config = dict(
    n_head=5,
    head_dim=64,
    norm='layernorm',
    positions='rope',
    rope_base=10000.0,
    parallel_block=False,
    init_std_down=0.0,
    beta1=0.9,
    decay_fraction=0.671,
    doc_mask=True,
    train_tokens=360700000,
    steps=5504,
)
MLP neurons of a small language model. Each row is named by its layer, matrix (down: output weights) and neuron, and shows model dimensions 48-143. Each number is 128 + 24 x the weight over its row's rms, rounded and kept within 0 to 255. Numbers have three digits each. A neuron's up and down rows have the sign that makes its largest values positive.
A block is one neuron, or neurons of one layer that tend to fire together. Before each block is what it responds to, as a language model described it from the Wikipedia text at the highest values.

Description: Opening == of a wiki section heading at a line start after a paragraph, e.g. ==Geography==, ==Early life==; also weaker on table pipes and common words like was, of.
L6.down737:023120105114119122118099162146146140120131148168183123113126122132146152159092134064156130119128134130106120102116180127143157134118157144141106118151130144133098116125118125093092092105108140150176139126109136159120095111143177095107112150126175116115110057112144130098130134137125121114

Description: Closing equals signs ending wiki section headings just before a line break, as in ==Early life==, ===2010 census===, and table-row end pipes.
L6.down583:175147157105128142121133163100130080125138123159122125136170126084130091148147146128102106139123113141124147176099156134169079170155089128130148130065157095147124113103128123154176097108136123133134160163121125155126116133125162127115112136161129155125153084108137098113144095113128136083

Description: Fires on the second newline of a blank line after a paragraph or table, before a new heading (==), paragraph (The, In), or table row.
L2.down112:063106164095105136127125125164137120163183160133069122123116122126123091119121138151161175166116183128151076123110139185139120110123129154144112149114131131160107106101123140096121114138159158109087135123140148106139100150128169114121084097148099116090117117101121140137120147114117156121
L2.down180:098114120101134113096125119089124138145114127106133100109152166154102096122165145113101140131079168121158137138151132127116129098149110078120141126149136123119147091096151122135109113146105100139146103077108173100175105120105185152127120113135136110142128122143105143154113159153148110158
L2.down235:142117086145128099119127162111130082131130086135069132100143133118124116139093082138175147180125157126149092133116143153121104116122102123125149139104119119091121093122145136121139122154132106098137111134121151111136110153128151133096147125090124129143081152137097159173109146107137130149
L2.down614:116117108143119111125147154135118143150092112122132138097128132118097100169124094156132119102136097132146165184093116155102157090159106140146161121130132136136152096138147129134124143163114124135134077103105164149110099172124146165161134153127139091129115117151096155134097135134132119116

Description: Prepositions opening a new clause or adverbial phrase right after a period, comma, "However," or opening quote, as in "in fact", "in 1959", "on 10 March".
L5.down3:158129131150083111133103184091127132150106146110144158158176122131129148084127184118132118135135112131129091086115121107115104143179128114101125153096137130120124153127119137120136126116170143092093162153158166115089135150160111086109136160072125172128106162110139107133117150161096153121
L5.down145:000171129154154138163114100111110111106149132154047134134138141098160158134101117135110142147141112109143141167112145100160108129125152132129107081143082115157144132135102129110158143121131115113135141146150162129100129131118138143158175151119125105163145128108144156101101127138122088162
L5.down188:091152154135162103136161131131155123145152119118173142117116087138122094103161107126115124117141105108102143144101144162148128098122127139153169183150171149116105112154122126115112151122147137150144123111112159193143101077131127109109169127117131116120138138114090159111141107144116135133
L5.down216:129115107122125138114105146175121167125126115110094138147120111077149120125155108132135167097114128103151092138133100144084200157129071138156116121108159118087097156106103142147107124154081132141117142138116162102167117135194092119104169137102077136145111154137100139114130175127129155166
L5.down299:118160140135157105138102132127163127132150103129103147138166079134161157081142161146167132104100145104121096116132076165098152120138108169094148119099164104097146159112109145115145109118105086151118093105122157075164132117132151169120101107102110135147137143123113145135143146166103147122
L5.down347:047136116144150090151176158133140155085121085109169142121142114168139137121126085103143140140134148092107133159141099131121142098125143140156119130111122140152158124128174157131116112136139112116138122165119089141147127076133087130144189138136162139113162111144134116133139130149123137116
L5.down409:100069122140132100107064148122135131153173132141083144128197141169146116174126109144105094130112132104159140122138141133124138129120147114109135116148142100147123111113133169181130118143144182107123120130097139168128153120102134150139152148148137117130150118135154150115112135132130176101
L5.down464:094180145145146101149141141150147103121125139105081125130153118137158153128095113091149156173082137146132095095113114150105123107114103128164132138126135142125119099133119159141160129083096130106130132149142083121141121122093139139110091131149141133107108111120111165105127069102087143127
L5.down489:107156153109131117110081158132129167149165181106219129156106122093121114150131153126131111117111171130172101113143116151125114108106137165077115159111101124142143126124127139142106128107109150118135125164120122139143104157122105091129118111105085143131131152131152101133127175130143170146
L5.down498:180125124144115150132105123158134124150140127114150161100138126158169070132154148112057136119120115132098153145129128128120131170127171151112102106113144123127121131144124120158165129117109149094087114111137138104106122127117099115124178150132115107123104124149157098116125164114155152119
L5.down516:149137143136142116128107134136113113128144109115091119112123104139200171157147156206107134127130144138138100126134125107092136133179150140140127136142149078114072155129169173157155109101072137080119168097149110077110160108119104123128125090099090122113128105149148137110096082137110104138
L5.down554:201073162118154123121121098112091137145130127095112150136172106103131133138143136141160166122125120129124108123088164147129130133122158134102097103099173136145133168120107154106131131163099122125137132119133176105118165111138154111128104116114132109139051160117091136151147173121143154124
L5.down622:064138121139119115155138142102080109140136135152155117149128127169137060107118122102121117131139109138124117100139125102129142114145156157085105106104135143149180129094107166173193155170090103085128121127158119140151102197123106096153130117147100142174143154132114143140140158107126164110
L5.down666:133099094154132137083128133128131124138146143076105121076136159121115109127122142141140169148155149163136136122114117130132154113128084149144124126130189116095095137102127125131057127142140089094131105118145168145168129139119110170146142137180159115118157135147137131094078110112114141083
L5.down699:095165102105127107137130092122144124116163144124102157132154133181131151109094107130094158129109103123101162160135141121138133080125129186154133130156122166104166133122123122115121146125107159114116132124099139106118160136096136124116111114139125119142148140156168113139155142126104149095
L5.down774:173132086117104142152133165133108133141158110098093130121137167133078108117130099124102141140128141147151136110128144133110108136138096134126091115156143116157138131152151134123114138130141137117089158194127166088094106131131138151088115135123139131137100132165171132132122127114168089144

Description: Words inside Wikipedia section headings right after the == markers, such as Personal (life), Career, History, Early years, with weaker hits on ordinary nouns in running text.
L2.down89:230077146182089163084115129182113092125120177148050098101120146099085158160123126107144121147106124151122124148137121118109172118135140100142139127152181181120131125140142100121110119140110117127094137107126129104147144097167166111146100084118098116141101119142165131096141085155173106085
L2.down319:102124149141135148158119197164118069111096148145173131147163142131120157086157155128138129116130152121125165075068151097155114156113119128098171135133088152099118151138156112143151113137090142110166083129155175133119124071148136145131126146116090129139111139142122121122164137164171138101
L2.down681:124167102152157127088097111118119125137137165093088104094092172116135140101101135146140124121130171154142130119138162104109162128117092135107088128151096084157116123095145153104135147123115107122169163144114168123168122133118157111111161131121140162134150134121127149074185173140165129123
L2.down806:184138121140121122144125134113141145122102129124199115144141155171101078115171141045108137109149108168105128074134142153118150136126120107124153103118173157113158182094127126148134115128121105120153114094143117117169138156139190123117115118129159143171125154116131128112106155143129115122

Description: Prepositions or phrase starters that open a new adverbial phrase after a comma, "and", or "In", e.g. ", with", "and by", "In this".
L2.down72:127107157157159129128151119119063094108121119087184103135163158112158096137116133109118126153111150159128099114141142075128090103089139119146130084153115138123142133155110164144117118140151131150139143145130093174120171111125132112158096102138182087150092141136175163108169100130146136126
L2.down171:095120102129139103155144128117128112101157111138144152178135154133135133121151118119151109096079104130131098129154114125092113140135142128159113145116155156130181107093145146163136116102188126119143135127118120149130161152133118134131100140128138137128152116125120149138133124164102090129
L2.down334:116134145137129123163099116088112078177148153153140131124135149117190107141167098120119114107134136141150134112132130106145156142142133151168128117140164090151150154133093100116142105109140081100133146113092136102123141145135092121114142050145087083116119101147123087120121164125133147114
L2.down673:144140112127124141092095141120105141132113120104121109113115142087096084091106163122161123121183146118107086146105102176149097112122080072120123098132143075147136137121130116113152148149132139113102077136150151102132141147166124081121154124086162155154144141122136139138128113108129163142

Description: Closing equals-sign runs ending Wikipedia section headings (==Early life==, == Geography ==, ===...===), plus occasional auxiliaries has, had, have.
L5.down23:141099125135137150115169118111145139130099162161141083111061130089072117107142110127145089126145141137127152132133082137119160172171109136146140047099149159151131140137097126153159146135125159095102128131120157135112097128154094115133194122156114121123110162148122115115131094121127151140
L5.down223:183104147117112120151134111087154156129116122155222129155131112104100122108140125136111113110142128128151149120114134054091128106093147126083146136115146113152127135155162103151162166075146143141114142085141090149130123121151129143163117115191136129143099119108073122141099102134099114125
L5.down249:097082155100141102114117149088130123105178105094106157128094093177126119124102122113162147142139148153125102138126117130121092130088074097108149093123103136137080097136145097097147127157126161166085110138178110133115094147154166137127104145166151182101118096126154146126123078126115115118
L5.down263:097116090106143115153127145130153108121152102141199143143127158119114091141102120120120097122153161131104098140110131132134141086147099150151122119105143102112158127112107085132145116128105101112079132135132131151147119102126135107165119112140138106138141135116114143144144130140114134138
L5.down326:204133130109145092105085102094142055136159145136158117144130202145108101175098126101104141112116143110098128124093168142146098147148156136097134099135157080132158095128123142129151197113152112106158131142124153147133121124108128117142120119144101118186091082120130098145139145142134167144
L5.down333:089160094140140169095111083092147098137121175139085114159137095117128153141128118147084156123133134120126148136137105164142126124135123118137161121136097120158123157125110130080111132133130136112125108111122180129158135090131148164148090129126115116139148144095136159133100136137100081117
L5.down362:113103111147125134141152153136115122130093094138152130142164139119116152111149084106139095116164119127113116092137093094103102114119098138115102115118122154141152132179124089145115081128139101178109158145126129115120158110137122129131114082103156131134092135117124129148160154153116114150
L5.down388:171124129127123191081119134130094131137147125105177157178114136133159142161130124115142176124109117089124103126108086139123128109126139102078110097137120085165130184130116131155115155145135124069126121160147165140137160139157125126087126168153129142134127128137122134149126143158154105178
L5.down396:090117137108170115094172117130146126149113119149146153110119120110140104144098085109104139159177097116178140107141102136066110111150149111150069112157101116107078087150116166128096125118077102135086137137121112114142125143110123174079113132106107115126094160146139161109139103110167102143
L5.down479:093085103111121151161183100111118099127097147126138124122131091171104134120143150117106134098100120119134149144085138166131148122122117142136149128148100143120133121141168116151094117100133148066101097106140164106109109090137106105178144163159121125125124111108115114134163150120135137157
L5.down487:062108105109134117136151144133139136151093143091146104142149143117156111141175132078140116138149129124136180104137124111108158133152135158131113115134135126136116112115099082123139123126115136131082150136090089149084136092148111098121101088111133139148153129093129162142132119101157176124
L5.down674:238160117120190126136094093093133120137101156094153145139182124094126160132092124138104121103145166131115114154111139144124136123136151127147081125104126078097113073094124105126090159111180128132121113148154122090139128149142105121115128098114116141154119156121126149143098094140140151132
L5.down730:216146117148179177140142103152126154106135116138164129132131105133136117129108140126117098134097105148105117152139111106094159171146158132139097144089108098167180120122158163113042154124154133148158112090153130106138141139135097140097142115165130105108137097134114133118129119153158141144
L5.down785:159116075103119092160120133147139131120118086154127128129119147167088136149084082106136150052117130152126133124119096156128132128157125115143119128126101096114153176135135147123132131082130110152157115176128122145124126102159083144132152132178089102145111147158106149114145125139103125144
L5.down796:126096143071130122088150182112170139100171127127104111189151122087156124096156086102154147085168120158149077131123126140119166120131129147141115146087137125111140110146144171134138119171151102101120117163159117161091110128112097158170190114084113127136121138122107154111167113081156114138
L5.down806:208133156111112116132120140147126087098138170149137099158175158105115100086149097088108076127116094094055111132111139131103117138113122145113167071117186099142155129121117137138154163136088127113104117111148112123140131113164108165118160176186112123174124115131119121162158137102139184123

Description: Sentence-final periods (sometimes commas, closing parens, or a verb) right after a long noun phrase or place name, e.g. "Darlington County, South Carolina, United States."
L5.down87:174140121125123127083099106159138121128165103118088150145130137087089077136161133133110085096192132121136160143108178122160116154148170155126127131128092105093183095134170155123153104150103120122147160138125095111147106125164110088096145131137111156097107135101120125126136168105153134131
L5.down97:232114128114138150173147134137121072129124104158143130130125114116091155157118081113155099118144149109130134117123116128113140104144116099103148132123162113129098144066127138158133167137123146126156122060136120133128148152133116156129139159125112134152142109155122124116088147121141156093
L5.down99:116142144097131113151117145146126113123164128168225112134120118155118189133120150108093138144094105114093153102100116093114153087120126117085101100126146119130164116114162140139150167100116143111160149158135142166109134129089134143115145109145063121134148121135151109153138161125108135122
L5.down110:103112098144159116151126133153178142101101100158160118179137163093123091081121088112158148142151123136149140089127158086098117126147134123090167141127121127183138128134122109143175125157106110123130120166090153143136157138139111084132147105127145165109108064144106147125145127104157153092
L5.down121:152140133098093106096078116146133138150091089094139127145127114119154177142145118116185142102141163106124107108128103092109135123129138131099109109138104104120158136144132119147121101098120120145088137140122137119182111131120118143097139127103108088137138106134107103090154112133120099143
L5.down136:149092129097113104173162122116120119149136136194082127135158142159112084109154158101125139139145096142098107115138175114177123138107122138126132115107131068143174174131132152122132131119145126142144124142148169128142096112160156164140090145141073158112128129145106119124102108130175144144
L5.down205:064120163107132086135117106117095137112154166109201144132123118117121182131107111109152120123123111104141151129105137116145117136132090101155116116124094137138172136126133184083122135173131122117171160155094156072157150142102119108123110141109142129143142131098170180131146120147104154109
L5.down246:067136137129141113118113057123101161139138127112113142176148122166118112129125145149137107085159112094118153124160109104094144128141151161144105102118136099095164152159174113144108140121114128135106117130160108110142131127146134146152149136118127101129152137109116134147157093112107117112
L5.down381:173137083119139110120125157162143122084142133131149128122126118138115098124099135088114112125152139134108094134121148159088108141139110110135172126132141118107129145164122120145146145151132136116107139150143143151151130122129150124163131133143173123125132129138054136125154160122115117121
L5.down683:156148119126128123143096131163107087127168145121122104155139170115130087155056139090103123127165130113127137128122131119150143100129144129161118095175140124175138106130137123125147188118131101110108117138170140142090144141123144128129162181102135125121150088116129134107118120133182155090
L5.down684:172173179160068112089129135110164106165102177131147086151138166087136131167157095102111077114134144130111100128118123102140124126106136151137150124114154120135143123097124111129146121088117110100127111107129153091145113120120118140150075129133102106138127105125153123125155171152090144140
L5.down747:213168104114109104148106138134120081111155144107205127138164152129103104148086106111075120131127124138149112098093119140174136096128124147110128121128164099154142128121139153171145156070105125136160184146114156129139131102157130107141166141137098133149122111135091135133146174097106197143
L5.down760:069108136119118118123121127123152084139173114152106131144138086094088154122068140129135122126076135121119186135184141128161096103098147159142144105076100121143167097141147118106137144126160117160139132127118130089104129125156111120134144088117115162129134152137132126106106120150118129124
L5.down761:093151112157165141116110138075143121101118145112103106095145164152147058158110129124108149081135118148127141097108109164102157130151098132158110086158125130116176127128131168143146122144097111101134123148122101176115138086138089153142123156162136136181134097100071134168096114129120136124
L5.down777:175071156098115128144157128121112113109135133152157097149172150131103133111122131109112132102118126136099109110112126132122134134124173147113134128125184112173175128088160152134119128106102090113110121152143138080108091117093099128162138127166111127149112108121115165145155154142106186113
L5.down809:190152061135133128122157107148151122114145112128070070179120129194106141122114137138083100144151120146087109156148119142096073148148154153122132093124175135160139142135146121127138137126111120100171123111115124104145140131176104094145136125162102106139107137133198116124084154146136155104

Description: Closing == of Wikipedia section headings (== Early life ==, ==Works==), plus column-header cells after | in tables, such as Goals, Pos, Year.
L2.down91:133095147160078125100129104148140134143164145149168139118157144117140141100154095108122119110113117114132135155160134121149104119162085140158152124145119092140104120164104132148106113096180070173130142087130166156102094139140137100146115106095144124146136116113090145143136103122105094128
L2.down153:000107153115101123119134122100125122163126180125193150124128122116123167151162107150142127113129092127090072131137104151139110095118146115120130127120134148118145139144117106120134165133162128091119142161112154144120116168180123133147133115154132128130133136143124183162135123114115127165
L2.down205:114123134145169146114118088080132097126140072097203114110099122114086110136144169177160128117150144143191137129134114103114131190166119152130157136116151129142088131103070125121143142132101106134140118115104121100095140099121115156109132097156117107150135168121166096159157119145122116108
L2.down406:127134085109121154116163155135154119096151118141129110175154131066100149149110169123132152104080125130121151095223145078050129124088130107136123154134111131153127108140132105166171095124116128135144101131145148117128151102133109106134138096149128099088156143127150121095157121101126158167

Description: Line breaks at and after Wikipedia section headers (Biography, Early life, History) and at/from before a school or club in life narratives.
L5.down15:128154160162093139144151135128110101149144133108161127150147125134118162155166133141138171113137129159140120186115128137120115122123156145098158111072142119181156195126133171135119083126151156141148100150145147110128108147110124143102108133139088123130138105137120149127142134142170105127
L5.down31:172157131120123128110125162172165150153141134115147129143117134143114212150105088124110110128113167089120108120099156148083155112099087110074155134118141105106149151176140140126122138109141122106117132091113153120105137172113117122109134122109143119176060127124108164128127162184134133119
L5.down95:113121092117103139152130092107159129167070137107175177132149181114120147129135110146165119125169140103112158120184117110144106122137119092136092090136100156105114136168122142134100117117125099142133168096123127131185156120124175098136132164105165118112123092140152130089098110108123138101
L5.down116:197116153128151101123130124144140083147151103174172138107124135164113178136146072102140097077130127135125112144084130133106108109127125124093100129115131091143137159151123123136133169092138166127122142128148131117174122130144106173112143113115114133108094165140125161129155153126131114101
L5.down143:109138142139144133115098135182149146135159154158164130151087167105170125176170129150146185099149110119143106117142118145088137117130137145102130144115170094136154144128177106106128132194114132113126180107134149101099143113133098146122122105113170134091146135149090117171126148119164127113
L5.down164:155091135175131101147127144154115103101136132138152111133132125134098148117076101147140109128119153147137069151121106121102126132110129126130105158112155159110095137110150135124111139131130104136160123132145116139142135129140101129137059084167132126118127142117129151091142162151131143142
L5.down282:085106073173154136098158139102139155152112107117099154113110136141123127101126103134137102123130149157139151103143127118131147121122124109112123141124110129143130133159153083119136115143171121161104142107103067146117151095128131123141128148148158137088134114129121123174128067140107151133
L5.down327:082146120109142141128165166140153121107135144137146151126109156140125102116110120154136146127124153139142126116139134115151140122172127061103132148082100096099172120112174089116118147133159137151117131140127134155147094130136127167140126135127116095102119151124129112118147130083111119159
L5.down360:015113148111112125119146146144084100110114083131122136139127103146147144171107089131151141085165130126107144134123085158119172109089172127133105142097182146162111090119118122109110214119162101124169099116079117119110153126069091138167155107105140115103123111138131141144109128116128165149
L5.down445:087165111127091092167159117110146138113128100103163087119108106143180115096114121125134124119146152155114129155130140171150131099168120116162141164110112125143158173131074099087165162162128115116130131179112117126137113117130128132162104116103144102094141118139109142141119132115115112083
L5.down478:123154119119118164132151139109117152153149100122185070165163123119138104126111087152145127168139181140074118115158172118122110128147145174133126106145113127094128129138135145198133111103134143109140136109143116127109122125148112135138157125135151122151162119104118158132123135110132145082
L5.down606:144117108131115102148121126115133113125129172144159129148141145111129148102118100074167091147134112121094144113122100089103099110131138124137066133108110131135131101127136154175121189192153169115102129157140116123149113143100162136139121168142122140161125143085153150147114146131124136135
L5.down731:163126101082080127121140138130149144164163099112254101121118119138063148140096115110111133132103162139125093104139136148191154116126129138115141137134153121115185128153145118072145129165141101127116133131131106120157142128122127112153163101118109116118134157118135177121131120130136118107
L5.down737:170096145085073120128136096105115114107170117137145085173155143109125173129148076168095080126153101166135097125122152110123104118128117143172151109118134155128123158115109158159150141117147135137101129142098135157106105117116117170159146091115160114142128083129137091126130115118144122098
L5.down745:072116082090162129138075154133102108121136144133201127099093110154149099121122153098120134118147116130119169115116177127121125133134159090118130130185110135105159164123136132092103133210133097118127147162170083172112123110129131123141108129106121152141165136119109112162115095131149097132
L5.down807:125124115170134094110125138096105141144074123152140157129153145161130113097190091116149134151152094116123105129137129108103084122156127155145109125125098126087175128102130169151137088153089142141127140149119115139160129123123129112144127146120104123128164106110118147127113139128143134092

Description: Opening quote marks and first words like I inside quotes after said or stated, plus the closing = of article-title headings.
L6.down106:062122067127136109111141116099116147132099129118151128141129120180114140121151141132138131094149171188097116169093086157122137117088133099135111138178147173141158074182133113130151124102117118108118141130145090148153143116133075098136115139144130177125108193103149108136158151137113128104

Description: Main verbs right after their subject or a comma, often speech or finding verbs introducing content: saying, calling, found, revealed.
L2.down320:130148146129088143134146107132130075169140152127171164184113168120140078168133138114166154112118097130097056135113105145132125123121134188131122105118109181147179119143116138115103140117118133124156133129116109085121132161132080137132134143101167100168127108092140124103113141152118149150
L2.down394:121103174067101160136130130154139110099150187162155145117096072158139131161138125134173128156129105118119097168069140128147139118156096128149084108097119168126119112115187136105142166118139108106117123097146101117155143085137151143138113124139139144153100113174124135106143117099157158120
L2.down552:211111134093117114095126102154106117135132129122129118136102162136126117154154143088145128129165134156139086164128129121154142119100124102131158086146127123105149117094145139116115134118121120105154104137156156106115134124128120070159171141123136097164128124120145144116115104113135139127
L2.down708:165088143091113127144112110122101117127143104149129087147119113135160149164159135121138164065100125123122130164153159110142142152173108102125153081122130154160162137140133132097104132108158164163157131116139153114106138137114102113133141140144152090115100126151136128146108146135104131131

Description: Periods and semicolons closing a factual clause in encyclopedic prose, often fused with a final year, as in "until 1995." or "in 2015.".
L2.down416:224164124141099140116094158146152052082180183149150116128166170105125101090117140105154143114128115119110109131156135131143118079115152162134128070127170151155165107121108135130119156107113157128140145095107125166142149113126150141132104140158117162086134124120128104159146152123158149157
L2.down435:184128093142125105148059155145147113119150150123099114117133170074130133149107171123102146108094106101140125088121171125146145073075147129089108110120129139156165118141140102114085147111093146125115147141170128141157122117126144146117133122147088123097152090142131124149138121118142177170
L2.down702:219157114110145104111129120161155089110164128131125130134126134125141197080132121134124144099120109064106122121142125150173126085147115124138087080131152152173106115128113157113148128110125111135145133138085156121116173122109118102160149137170129112090153134108148089090132099131126164104
L2.down787:173165170117105157113134145122166070103122130121136149098128164130182110192133123095099129124119145085105132116099154134119147107109145123080120137095122118137171099117110116162126160124135153148155110140127084086152171129117093129150148127111124119158147130141095133144115113115153151141

Description: Opening markup at line starts: "==" or "===" section-heading markers (Charts, Tourism, Structure), table "|" after "No.", newline before a "= Title =".
L5.down4:255108080124139110155092145150109111149103130132149146101078116151135147130127100154124125157123127105172127107101171118119090102095118126126145122127153126104109128139150169145112127137138154155146062107126127118101135132127153144098136131127185127168115090127142159113110155103122106141
L5.down19:156122100128125122133155102138093161091148102128252111156117145164111101108109138139164131127113118103120114166104106107158134136140134183119133096138144133145122147144125136123162098113146119119152122132108110121149124185152124135105119131139115078154127118112161108127153097122151132140
L5.down29:120106114109134127146105152120175154148138179138133138141160099142139125098131080098113131150163080153104093131125107106121114114133123149157169114119112113116096103170117144143110085119130117105152098189164145136128147125123119066102095151160149097133125161121134134113128093104133134089
L5.down44:117094106120069123132099178124117117141113089133158153137135138126154149127121091100106128136088107138138138146109113148123105123147106139135135140108128104144110096148135097144148125147134140143134121119117169087140127125140137175168107106143123113139125118128115151105155102123145129134
L5.down117:030096083128168128173114120106127153119115135115158154100110136101110128127167120129132145114156111163147121150161134116119165125093165114104133133151150142097093129185130097135091126134087135164117159117126154122137081108113117126108085131117096112156123187109156106114120125152173098112
L5.down166:037142131133098098124073139119203111131142119144061120114144125127158142130140119128146118129159138152121144025134114134180101177112125154151176132132142102102097147160128100147087108131132107120161135154117107118125122137112123163151136109155115119139178159110133136098135135103123118123
L5.down170:096123091150069144080163089104153133139103166109131157132163124155121188143154162121093122133168090169149111137096094111104127133124189120137127142105109135108080082125146116160100109150115110156178098102126153111167163136123112160137137139109108126087146187114132149094080166115132132124
L5.down285:081151121150113101128141127123111181102086119140186174115100145161130120143115115072126122158115128111111143102118117144073087121119142121076100162087120131097150117146122143116169181130175088123115133088156156137145151112118126156114076131143144163122102136155121134149143140150134127124
L5.down394:105127090150132094125107104134097129120157142105211118099162076134090170140087153159145149153099107114122160110118113131145105143110128103147089101109149143097119125135143124098147105171098098102151163120157126108136138140105087140132135111101090111131129131161137153155127116135160085185
L5.down553:181134111157101133151069109154130136142097148089138114144093169145155132129134114159161132102111155142127120105138114138143107133067141183116112133154143117129082117119097092112103173090130145120124105155130138104176097162095124117145160162166128085142141138141104138127084121107117132142
L5.down637:153154153138122121154158113138116153113161108120154114121147169129138130152135076103150127077152123125130123104123133139077096117106086106117123138146091136080135103127128184128167101132179160124098119100168144173110146151158139103112145140140141123135121167124129120081133149125147164140
L5.down696:205108178111122106158133126138107131102146112126105121092074074140105129125118111154119141109141105119139149115127141129123122073118161112146140159104124131106143140134133166156079107141126114104117148147130122150159136096150130114143154130171085133116116155147095132108191091096108126129
L5.down706:000144131077114129121143146107119117148137135112158156099092155141079145115134142143165167101136122097125141139136130135127170121154136185139131114144109158120124143090184133127156155171146093147109140104159137134133154179131141132145125132142107126099083116119148097114153128115165122123
L5.down716:247100065159134120117134138148120155136140097105111137102097094101168145102126145131100093140125105136142143100152146155130101175123131127120147125131138127137117139121138119132144099151094144158119120151096143098119134152129099117127113119118108097158131105118102096123134136141142103161
L5.down740:034090167124137165121108119111137139141141123119129152104112105141109092149140151149134150143114123155147144169139113130121115116134116135172160112120143133115094126130124106114147102155148132113146143114145100149113143147129091116102105104144098133093097123125147109095098128154162116141
L5.down788:103156125117137076113143105110167157158110120103132094137111119119112189131136108184138118096113117158075115134086102096149135133127131146143103112069103104149121149141153160162116108139118117114124162110182156131138135121123134107167183133104100138114101122097142167145119103131133121134

Description: The full stop that ends a factual sentence, often after a name, place or list, as in "football player and coach." or "Scotland national team."; sometimes "also", "initially", "probably".
L6.down261:130125130140123105114126109157126116127123148121176103127126106100156153096129136113120142117139073126132116141119115137152118150118107142128144142140174141142111134088118091122150129096127143155157097121176091151114113121138136116148117126149116121053146161144125086144163110096123108153

Description: The main verb right after a named person or pronoun subject, mostly speech and opinion verbs such as stated, noted, argued, also chose, left, donated.
L5.down2:101149100140098126163148173099114108142112114092096164160129128162170154150142116130154106113151143138103111096129084107148151107133166126160138151157139096152135060115172164117110098152145099091113145123150135048155134143120111138108130112099176137116117121117148192131111184164110160130
L5.down11:161139104096136126120109090164088141137132142098112138135105139084157101119139146109083148097082120095129157154131128065185123136117182181109079170138132134150180117133127118164156135101148128129154133114117096115128108145104149134131165143127123111156128172166099148138132135139148123113
L5.down25:129125129129102097114143148110105153119142127108211159118142164115099156131137084108146114098136158132134150091143152129086181098123130144107112101151110165154152103112178128150134117110158125124103117112129137129180133128139114147137151175092161132149125152149120134132139101099123119101
L5.down32:142144192170142093100138078168162121152110126088128128114150132131146136153148113159093126125137111095120132152145115146155178138097094179129122088106105082157090110095094144124124109122117123130111127148117160106098124184138127116138166169094153146099124125143135139123136141144136147126
L5.down127:120096156155070135091137149096140143170138117139161120124156148136166115160157102086147145140160103159138131139134120135152129109145182148139160141125136111131155156127138146152138121150131149157118134130145134125102119129120115114131125116098089146174122158146136093187110179096118164140
L5.down229:115105076136104144130072129116125141121085075161107156127150169101113117075124145130125183154116168149118115133121129156178146134117135144104126126099110117107084147121120109153129129127137139125161155124122107171130142137149106144137113119128104124136134151122127134137124129101166118123
L5.down250:100121146111143134108139134123161116113155136143124118110168131125132107158136080126119114122111151127114084124130143117103114120119102169142129171133164142160177131140175124122110147098134111157146140077131175104127101115160153128129112149150136110137171113119153162123109137130109130132
L5.down363:140133153157098093120087147101103107165142136139137174138101139165118101124111109151088134091073163170142117147109121127114139131161157137138152117151105157162154066174135110131141168130123126124121109147152122104123181141147174141159123149129163137144106129098108124140101169126120149104
L5.down392:169101105120126117123093122098114146155082116104193133116146134121104114119166117115096086133117138140095083125146157141097148143117116136129103156163118127173093116170128142111125138174135104120136089139155142100102109086137138157166105159164154103110126124096075103128166109139123134120
L5.down414:116118108144121111128120143113075116126099116125157131159143118113150148073121145100119143110108146152134080111073123120113173117154107149108122110104119104129099126116141100126132146117163101118094134121105129151116144117090128108141152173127161144156084116105105107117149124116162164128
L5.down486:169140128178094133153093145109172100103137113153138140103158166160132125126129126176101115108118150129113150157089138144128095131160113129121130179131099122100119137153137133136125117135101098107127152117127141130181155133130143146112124109131139128102151137136107103126131124156117112110
L5.down535:160129142126106105081169097134149125138118074103149131157120148156154144146167136122128088111107141143083112112122116122120152147163135154182128123123170148163121145135104136135128100077104159097118112099110135129161090129155145138121150161157121108178160107138091159133131149171136157107
L5.down558:184118149123127164100141120140160163169132100118167121140144164134116100146124103148091097118136129135126113109132154129161110161130166126076157091162153154136082148145131133138088117119108119135129113149096103136138146138126160100102119099148119121135092122124123132135147137098129096144
L5.down720:106156136134142125125119122135155088125119123145075165104162133117131104141142122097134099114171149134137094093105105104134134119166154162139117159129113144096123124133142146117105161109143115111119098148117123098176094144104145131124078149163163087137134125098161153157153170135158154101
L5.down749:155145130160119127120151154123185146137118135146096134135144143133115108136126152118133086148173115123078133163138140099127124132110096159093146117120166127165163133111138145086109125103103151144140111128112129100132111119131121138132140128165123174154164107153097150097110161128111111120
L5.down798:176155096172162123147069166127127130104131120121157117111122144090153127149112097112128109154139134129089145131132147128167130096159148105127094091134124110105131107150085144145128137116134089115149122123163134150100079130137140134120159126125139097134118149150140132152156130132144107109

Description: Finite main verbs, or their inflection endings, right after a subject in narrative or plot sentences, such as hit, edge-d, file-s, took.
L6.down265:168123144108111136105135118117135129148138120104190100121160148109122140127116081093131129100117153157133123104124113083143132161143090144101124118134145119150139121139160197120116119103150111133099129097138177078145130191170127147165139138128166146148122127088138153138116145141138129069